MLP neurons of a small language model. Each row is named by its layer, matrix (gate and up: input weights; down: output weights) and neuron, and shows model dimensions 0-255. Each number is 500 + 50 x the weight over its row's rms, rounded and kept within 0 to 999. Numbers have three digits each. A neuron's up and down rows have the sign that makes its largest values positive.
After each neuron's rows, "raises" lists the tokens whose logits its output raises most directly, leaving later layers aside; "fires on" lists the tokens most often at its 100 highest values on Wikipedia text that the model never trained on.

L12.gate650:512441635475428450449481475442532494474430547508526433465428522519497511462441484487533531427568449498480494510458482499494532556548544568529433425507478596467455521462510482502469463510551488460504504568480537523407535491537504478470440480549513610529486466536483492499476540491457599472470530496431467555533440447508504479492489462451477403433495576437531499459424489538630589491539509559387493601568500476456459542456493488512547398438464548493595482482433530451630489460485526488485424503520524511447580543508530524475533569511520523485572522539437594431480516563439461434559521474558456469553547471445500469525493484571619529479514479469424480495545555541599539517518480518505389559537575403537473490484471526543468456572464520441422536539507609543526502447470508
L12.up650:463471510487479433464363465462471473416461514549530446549576418475511471485521519480525588497561583517452482458395523591530485543471442488529585486489542497506430474499496512519452448536599526473514515531489435489454477560481480535530403515501560551524387415624580525504497529477573502504496481582501508496439422507484503488496499414470487475554481611541398567495417478487526437493412537528493459549468505488528477620548513506564487554489474524437488478405453528461572544530522416575525516602487565454535563553583497457389610604413549433484556506515501527577434523471544431440378514496482503469569516603479509470477471542470472462489497471474525465544532444467527504461604483491529450615589483394472434479434594531529405487523463508516434574491554472457528526502468534
L12.down650:496515451479422411458428533499478540509544450455579452575550414447500456444519459545499410493470388498469394505517544483465413468531428529460460427419468414448589534435466472482502572495530542525495523475456506428554491541502431528484573579441420500558491412631497533563464543520549436457494615595490487493532512571506563481493486419471429427491460516611440404522518500494473525453547459505488456550528431512523484439479412538507521496473482417507456514531477467581493468508505547430552424502492471494519475543568488423534613613404512518539442534437509528461497453469493516515471494488538475436417450541473526433528444475517505526530523507521514450585404478479478489407493501476526483522503546469504473436576544626557311508473458418511509499581467466561569570552459396
raises: "-", "–", "−", "N", "X "
fires on: "| ", "-"

L12.gate1818:515492415473471542480458465526463458580573463479521510528419497492462454468510556476525590516507455463438437470519486480509481474439525456550561510484423403479416570578436571556420544480503453517461533500493555514483495553432504457504464587538506497464498456491511486591566524528518502467570422554513408488457522516533436489521487445517453540553512466529471574542442501422614481564507478436360389489491467451553502382513542462501449519529492466470636457443503501453552418500493466446460552598491475529423514502473554510418544451580527454587469493502441487559556521377492504434486496461521570460482550485497555541496575566474490467473532557353472507613527559433551510577486513565537507442453541506473540473557613522478526520428487518500393466564524506527506432540550501
L12.up1818:614524432502566456470513469531432487538551423517464549455560474527430453422488547465490563505529531506403522491433479498410490512450483527560585379453530421490402476578460516552461519554570468539519505515446493452485552513448453496387561566443500469526562377530556426448587520550491523500551538417555448492522543534606478503500489498533406559451451467491470492485486356472509486508398601462465493492592551490451486417499541443457482549545485509465637479451589426435615437470491503446520585495511495472449537483454582499461513446501556526548433547519442545517478542483528531472532443474532445605528530473496466457420529518540498496516506463465465472490556532423526609454576428469506503415466540423488530492526628590476503552413423466486467557507461566498398451558534491
L12.down1818:549436587495484389446459507450456439459486514464543480560516463527500485506540488498422534526587501446401449575547560580412401508426497499564478472612523577437514547626495431486501472570462570565500465472494490536476461626555486482524503546494487492558510596496519498464456500555490565484532431491477428397558483459545507494465565482471471411458514483556509642570469427399484537452523471476542394490504451527508520417538506453496525457528568495537424450458542539519510497519455487459544476455415490509419569363510501493498582474609510555504544549404503452562502547470521516501418453478499510505416481604466518533481570529465451456431485475461485559501444488466573409401416529491516525542456452531450532500465454532466468529522530530436465548592554550485463549533504511
raises: "Early ", "Biography", "son ", "Life ", "death"
fires on: "==", "== ", "He ", "ut"

L12.gate453:426415493526591437476422471508473425461472485505548591510465383435514465501552397534424455477548481500491601478481455569514582539491478539512478499530565474569549403467445458489506453460484572470442524526411600499476433551444564408600447519517505486516418552427627417489593533415536464553460404524550485513552512460445494500450500518556478488452521462494530507491517520555597547579546486430422489412514469528525499514474477518434681559467429453503443584491500423542542457501547525545499535559521535606605400488494579548400512514410531475519437516570488527569512518516505438501489483492635510489558529510456484516550490548548556583426576494464451539541466499469431453513570432515542480498553489461496578488435493534419510489503494517515412478519464480423509467498513618
L12.up453:495474454529557449513494556483438502536500444530435481508409391453494440565508424495505485477492543441476490570485507525548535457465441523522468476497559517550541431468494529580502438560596506460407595449470571508395441485406472425549417469582526462511495517465510453493483592486484492540421453559556477496498496465496487473523513524537464509445526525498488490419535550539561520542486494391467478419458526590571493512460430444393680575507402508593478589516561512603496562500497534545606515502486519540573432527513526499467588498486632485510462488591531561517473547505490514409570429510652476496559578526530519518516567540541509502445586551507459496480476560513555455574546505456564578481571468515481541485478446540455574490531503486433461466449467513430468516452458563
L12.down453:397437521546599466510506465616385471448486504464536467421564444433524473524558423501468578522535553555513514553489441523535469507480520505607478513466486509524488457423470559480419500503541506391561528508409618525409509440434484541532525551534471534523450534451511352450585535458527551512493420494458432527520542468483576575479526484446428455400511500593485550495462498574495476528481449418476480499598379490432488488489430497461597583426408521586427533467529484548504437478470500509529546511580481573530363531477535458463443547497543455477534461550454447461542517478565525501473499530531531413578585452480500439550527525456517488460510410495526546483489521513504456610593380520550434475517534512540531481538603542432508535484468489485537479568515513518425463482513563
raises: "placing ", "taking ", "appearing ", "being ", "having "
fires on: "by ", "before ", "of ", "By ", "after ", "with "

L12.gate1198:478530484535449403451475542488418562500547484633522571522474532622461515495581514561526504450487475449442530489522454468444533471487512465622472428518549455552460505573408394526470515480511515483479485455494480488428537661512495419515517577526483508556531466512446568536502608548520519490501458504536431523554451560488609553516441521540478485515568442536448515501668467553450531520471556389526461575530507457514531539570429520456477470528440488581494480458474430654553519546507598562397513433540459546471459493572503478470545464408478504566451561552466523576475512408464576534506529438620471505539530419575387469458510472424565555524477517495603440462505542552463440509410534483526480432533415454428455515461460441487541474481551493458538459537472434497542514447490449
L12.up1198:424521467512443444419427435523479542527521479526485567392405506594454544546473515391499552444458524461459496546605389474474592507508520511510448535522407524511481470525448482576600534528507559511598417527567451479514503569545551524558513563498545505524525440440447506495490518487458460501482552519475482574493516550467522429626517560457436511577557513581467571474551387465453492568445506487524399545540502432522466540483473467503518525513545497537497535440451468536503528538465546452515564543464459567402477506529502557451556449488553476581526558530437524606530519483462571584467512539507526504489549437573461462498402539470443506562573444486574484460439513544475467436367448509516505385535493550373506539493487505539450539391463489456467529478413432532520452553494499
L12.down1198:583557484543486519465521473543501470601413432520486513465453572494436575414465468508456464510491468493593516428575470424413487546573543447518446478526406520473526446540490570506529474448537529546513547414507388440422564534518520625447494522517487520486556517479560496482524453433505537443566505536477524518556509485495525453587498609628522493493448458559434548467510435413395512548498448426480496471471566520476543549467446452497507473535504530509536455590526501616471507424469472524580499465488463437464437535538509535487586516441454451504507543540423413494492463441447530560515552550487469528522435494499544455441456512586479555508500511569468501379444481461451579578504419479480577518527565439450565440527440470526618444509538530501515487552555426434530564613559433
raises: "'", "’", "E", "A ", "A"
fires on: "'", "3", "5", "4", "6"

L3.gate420:575457576542552526458450507488523400459467539464427528550495486490532514531587573624516519442510447505428412637357507490492506497459470463523592545474447455602522493471456476542531468553497510529572483502502449442489581473559551476518404578538432412556493483448493552613440505534475516515540428562540519506479480529437500484500465502517531414461512444557414503512513434448526481610532500498487537493538485546441514520480515454505466476463531566590575556447556660479461452443487501381411469446468478473544446504416468439525428464367526492497511424452545556511565463544472511471457452480496476458623485570522379561453496461521532483456514588548456506508522489486462447449522529492487518487373510515460557606510435542613578484471433436506440478434489586522505472523460438
L3.up420:469451461438547479520528427448533512525489477533498519538448534543509606536583484510476503489503520524545521580460404394447476601544443547426566364462397470533470525482447531511556498452449531625435465505507542462482484417423422449490477395458569516513553514602464505426522547491607486515582415444492471562582479466467456510447459525529536564515464522349519476590541530483443531459496513417548503426547501453453546528556484471459477491578446476559570543444427551437485517537584504436532507539421464441504414387549545543535486567458454524465519526456517424515441389594525506503590552507430458427580529479507497531550447453532479520492462470428426504485496419371515506521586467388456499367440503542490565465558479418518528495409507504398525454523462550467461475515533526
L3.down420:544488488582554500453588451472523500561505519460499545382384497540547529516606489507555503409589519543540595534500503485476464579510527503600529561514496476513551412404555487410469483501350494453402521507445469501455549459515501510447485457499466496426498538483478440576453496536504491486468482549534574542498500480485464469528539470533444469420522575409485556480486507548502532553560494463531554464561529478599429398518441527518601455499465575457463451566533502480417471576472471479496465444483446473499549546518495500592469469505406623444478449558423606530449514484452608484488481614559529481617528461565442508481528511494582509461531517523467550478604589516514427449543494585529561448484484530442484451503440510573517514483480469527501538523552637519615546542466476
raises: "after ", "then", "during ", "it ", "he "
fires on: ", ", "4 ", "3 "

L12.gate1105:568455586578483453522556461402519509623560465473479474420488537466499479458485406393393542522621474476513435503549557515489479528458623508453503527495465430479514468537490513513485530549444542518432474424553433475570465506472389478509446544464497409499507517423488497510486437447490491441529528512471542493562518431461404557527520409443510485521552581439476440531492498612543529473477566551452560514495565552413531525499505487573550526462480558503572533413460538480571476575474458480487495506531414477500520478491575483553605460524549432428610442481442429557555390514516511528504481487495531478560479507486442508406532508535518479490464412577496523553506526459553424496401481555537475465533551482593476463500480443392547498513456560498445461549555478517543453554488525
L12.up1105:530574499452469471515508457392520511592478597397490531531572567436544503523537478432481551451440485544439458447514585526478497509469592547447525487488538471467478465543489435443565479563447528532508477513523615444630541535475528516500439563590553533451483427400537535502518521425495404437502543560427427519472575557530499544545565478453523527572427483552446424534494489533546448510517566499505484516559452465598534523448499515638480574381559563568498484490505506542507459474473546526562431487467510518390506548539531422496625535500454573480513502541610531571497453626614483490498535503511520507500600475426434502524510545467476491581518450526594489594595557496500478616528446486519428494501480448557441449428530499490505357431461525478477376620536459432578559476530529
L12.down1105:529437524436443449456515437451541504556482539514489445436475496543625498530522521514448613421518513486454460407494459475500560544474492582461492487471482489562489479512498557572519481458484436478461560451503443506527481530432411486492460497382539454504515521507528402466563552482482540425432507430426547565560473513573560405537510518534586507481463459528483594556460427486385535501495498465432453522523472470495463539544478441454489507427488484541556525447458503418574464524482513458547478522541509455536495606575463521503558422427522587504485447528480495548522457481535375467560491529514511505486549461442615554423470439524452483550458575537439586546478588537490523629527464394525609508553408453494496437483559554457579408568506519528425400604518445430547491581591553
raises: "59", "00", "09", "55", "02"
fires on: ":", "′", "°", "' "

L3.gate119:507575578491520529514570504547483497523368529546470458522479446424494408483469514581508514543454423464397460520455587485554566469530434452451563508561441413495462478558437390555477454517385415561491507490426454501516460457466429515533438507552504485518589517474534532520459487564460436448589526508539433466438510425500577444436518454435575438455507456535479478506541517444495572536533461553540474543347530448518487455424429468486540519517512554424512473525489458513492459532521500589416461576451585576476466510503569512434463474513544490460397449494458479500432524424447540544495469520520385487494500556485488498477527605484528520482589473565539440587536612427511537488444558513571538417476456578424535492561456530521456491493539607435475473613536469447486536451442463
L3.up119:452517531466471482526549513586505461547383494569497433436460507494482491447475518580519467534483404464505476532476503506525554489555415496486522527591476482542463481554427447542425409516443471498464455508474472522535431523479488533508456558571510464522542594465557573522450527535433473466558520439537507519455524415526543507520542424491510453521490487500508562467560522454484571541511385547580461470325497491503538458480468485500452554546443546498538541546510516467527476506531480574447495574522552583430460485504566481366475382520509499552345545490472494533467567418449572510500476504501440460543525526450496508570487529557458549496517438557497466572477594456493536476527483523572582458481434586408596481542441482554445483457410527484471417536513519434475562487469470
L3.down119:423519457475544565502515430581501427512428441488581512561531374468527508441470522499493446495497477466448483508576574519513522503482454456447520536577496609529423466498428462522494445606469454517490550481444499470515471523472470459457468568595559456475490488492477511484494475593529437471503569454517520489418531495515478494473540421469487509454503482532501490542516440426517527505524472555592453483399526504488459535486513579462610547577508604499527440476463451490400445527521480573461578587412573570519503483555553564444511506471511496546480522513451485477516456474398533516483577478567428460472576476598426478502484546411497463585586516454542475451554504399522585537410430481542439401493410555450544484548558563574544502532531502481515458531487595457500546543495489
raises: "|---|---|---|", "|---|---|---|---|", "|---|---|", "|---|---|---|---|---|", "than "
fires on: "\n"

L3.gate1331:487534480481523558472587532485455539538448459584498476531522480501550496537554434555538469564561488405576459485542441453573393503566562469549481520506501471460503451562509439477554453493591522558488500566505459468593518462500498498499465504563442465529455509478565439511569509508548542467535439503537449461502559525488484516446504484540491466436549491539466462474499541506619467485431435501436431450463492517582525534420501507520509457506474432510559559621526521489605463513511423486567484499572465526531509518550493425496535478380561467521524511428459533551506584474577509565497495517415474490520608455380564465506469564389460475451563554426519576449561511431517395437462464542576518485469466603548553564423558517581518540499520483410546496593423427521513536479531533
L3.up1331:509598486584537495417566489490564569498512544550450625508442492532567419495466522597662527493530553452540480417542494483576464532623532484531469621539468537467582489529484573476499437502473492522549396577543482459537467456514472536498473525503463556590510503404520507588507538600472459610462488414478512407543510516440502466479601473467465446447467511508472539382438427522636514420445513490422484483489477494553446473515507463567417518482499554465520506545371461523485471476580485484446476528586546518526610456547450425393488543426531417500509645430528478541506470534591459532533504431510468490536524491453468565513438579592570498476434561441422515489528483494542437472412569528524468481507487521511522461547546565454559618459472508563505487542468517488535563433468534
L3.down1331:471525490502507503456476461543528490506602427494449517352536459543539455507492557530424486462528433503507532501591512347504370419537553564491511584458435505482379473624537488541457527548460489489426463489467488577587446490460520502434480487469475467522481563466444471521518438460455549501537454460458556512482526483530592553487442558478434488433505481429551458592514487511450389530498446505536514471515426579417518522379543584589465562505476454532526556427425573473475511494564532524435433445556518554503554561603566499523535447402532523367601579392515522424595524468535487447455443566463394576486480510481510427503440522466499543493489478485543491529549547586619503540397430442512508557497558473505468469432487526501448521509475565423488545558477573546453498554513579
raises: "period ", "periods ", "time", "period", "ous"
fires on: "of ", "-", "short ", "end", "long ", "year "

L12.gate564:528445480532503477575550450451557520524465522438491524495603483524507504465451518412440546480419418392476502520507571484536447469412526625441526529528483469493556517500589476543514409425455481464481480460553564545644507483537551549456437539517530567468498485544464505472501481520484531594425507462494478485501517436536503525565560528424508580526520575562592420597529494468566517493568570505538530567454465457559539518628451465455505500458560521508499601410481552514476554509462520504516563392463400536457580488567516490486519414507546422538531470477477402601524429514546433506489453488567467554547493537468524479443451454541503485564510557522468445494525514552528516449526422517526512409509429410510501493547577493447511525424412561475501485486581466456550417520501586
L12.up564:669452442492590466483446421483532419537431551405440465465526514449549482545493548437470523482505442473493428587441548508511418559481505556502636360509526463550487418413546473501535474479499485447527517530482467426441454454452494491542516469543583556483510446444392544463493490505507496481528513403484483523517514440520545516478534501474553637541534465493596511462506417624565475508377469439596571525567543566464466544487483557571575467404472583546512593449457477465389448494446452560609497447426545434531396494579514508523540376513518556586583518469500527619597491489559475526515546610537556494469504554510512547452487513455504578555575480528536464540410519526501550461409535568542462509539502425476500539492496553460514476431427500450567542542530487533559623487482559
L12.down564:505508456425472503422540475447501500495516488543480418615529492384527500443504418498449483527484522530506520421555530583398493497452500540546487506435458472585602522557522518516445461491494500448465470471524442480642537463482525465597520504527526498453559456498481487520398514448489525528527565463438533521506552489534506379460454372495534488472486543489604477472519463418464515507502573409507509579527468540498509511500524439595520429467515526541513530504480475493501426513436523531472566507493523557514529512548504613402573412515417559531451508529480439555495483512442432479529448531511532521479464541400460515473440523504505489527533513490500425513497573554527480439510382434588478562522549466523591427526417516538415441533440582506432531555462545429575513477454506
raises: "39", "27", "29", "17", "28"
fires on: "′", "°", "| ", ":", "("

L3.gate1627:503517509437517517552435464466403530457501471501472516568461516406472485415569594527474511450578507494583578569427608470472484532591465488530515500569568429551451489569589498621500539484403473511509490538515571509543486549550558514579489560483390469481559540570513432494520578493519497554461499539535482477483514537540455513483368520563440465475526395489410530447493511503513533492415515491538482536485555480497592418553517454481544522459477555439529495448445444414528496517510459514540407412523538514547499533551538487511523543519591538530587542534501505495472495600432570387527440528488586578519440471550561466486476414594530507601578560544473593549454532466505487526497463479557433571458528504524557508528499478488433439515515579491488499536550478577475505461435569
L3.up1627:558507552429481502546567512420451485594603434447486490496519502487419491400515475424444461474421452456410493587518546498412485601514505500520602476482563457443466463472490458530525513503546451521473376473595423464517519608504543582540461507512454639461496530597529519552439540523485462534439521510530540545515557528496477424580460520520430461574477520533432546451553486462476418531417429432429540601520518486512524431533487460530494603488453442431545478437514462565447459423454432513539503510460563527543534515499509423366497508515586489500526518517465538441503496559539603537574499469461503548522473498474459498396471526562528460495459552466458548468537497514574512520520463493489515518453489465409518456453551566579582505505440485550542547481525469554460447454448493
L3.down1627:440477440433506461571453461476458509552548490440450426551471462474443508438516561544498543475459513497505562482476531494470497504588486471499593535494561419503566519593546474578452502606535483536476479543482490598434477627451500549562552496477440532565479501566536513570451516540467491492454462499531481435447540542522356422511476399425534456496446459488458564589428567382488545451471589560513518562598472541523506463457457453484500554491474514508477562429408501494512487544544467459532495487428557476458503486505492516527532528474555475503483467345529593473434516526556518507486436598453517558544510458480475426404452477504574478446456499510489503528478400477547576460437458616435465468525422569489551518427585524517487556449513447436477471546523526510453469554444470
raises: "Biography", "See ", "Geography", "Charts", "Education"
fires on: "==", "== "

L12.gate1095:489497514566394462406492496576495594539462452468551498531514503557548474454453537381445513558377464514446457453408522500484557469498477419524529420477535497506523502508609365476483498537466443512511510504444446420514564500526528456475435493522518552429469501465536484547459413524547445396467538452514498520478549554436471460559579499581560455391549526480502525471532508480585451605439534604483504508574468500437572450500547454506442550482453476525605555438487552510481507372445559511484449504467534533441436444535565496518418483531602467508525549456509437532467445462471502496492415609488467468442433590517465544473455513482564624555610568524447447630508557597472501419532396487457486504466462496394575491575544373542518428558492472525506536552519582488443509528511488
L12.up1095:509472467486504553394425511437449477537508545461503564533524513376465477532421490506540545572389467494431470515523416520511552462460388522477516486545567550506498533456460470442393469533478562462472502500514499468479447465476474471434481547398507525431447552535537525494522412548599521524514495526481504516422473464581482478586527518519417469557574568459513570492500432470570453508453479504476505420596563576530448492432502511549399483545563504401542480546532496481551476448482506466452508471463470581530495520504566539502454478623465458553513521517456554591497428591494529403542403472451495550420431498448496490583562486488513517478504449532446503497432486551487513449495431429478551542435526584505527495474603514481452477440577488430455556521497502448519517519505494
L12.down1095:503460516506537516533417453447455516565478521447572564526543550446452466494505506471510516510470459529590471538413472476550540549463507529549504512489609486518512480466457546428498444520445477494527499434513479484492539514464477517510486459443567526410474454442463457518487546599603478486469446492529432647484593569578551438475551559549464472501475481524487449455487520617538492419539576575498603539455460462508530521481515435471474579446565501473503506493501509444498418478467488435499533459475480523533483425468580566532417497454547532579557483533505464577359565450518516468506469540541472482475472505608551552488487493479504517474561461576483471549518508583545539486513422544496511465470488490418458551429530597444445537526540522509542516520442573429474497453525571
raises: "next ", "result ", "following ", "defin", "basis "
fires on: "the ", "The ", "s "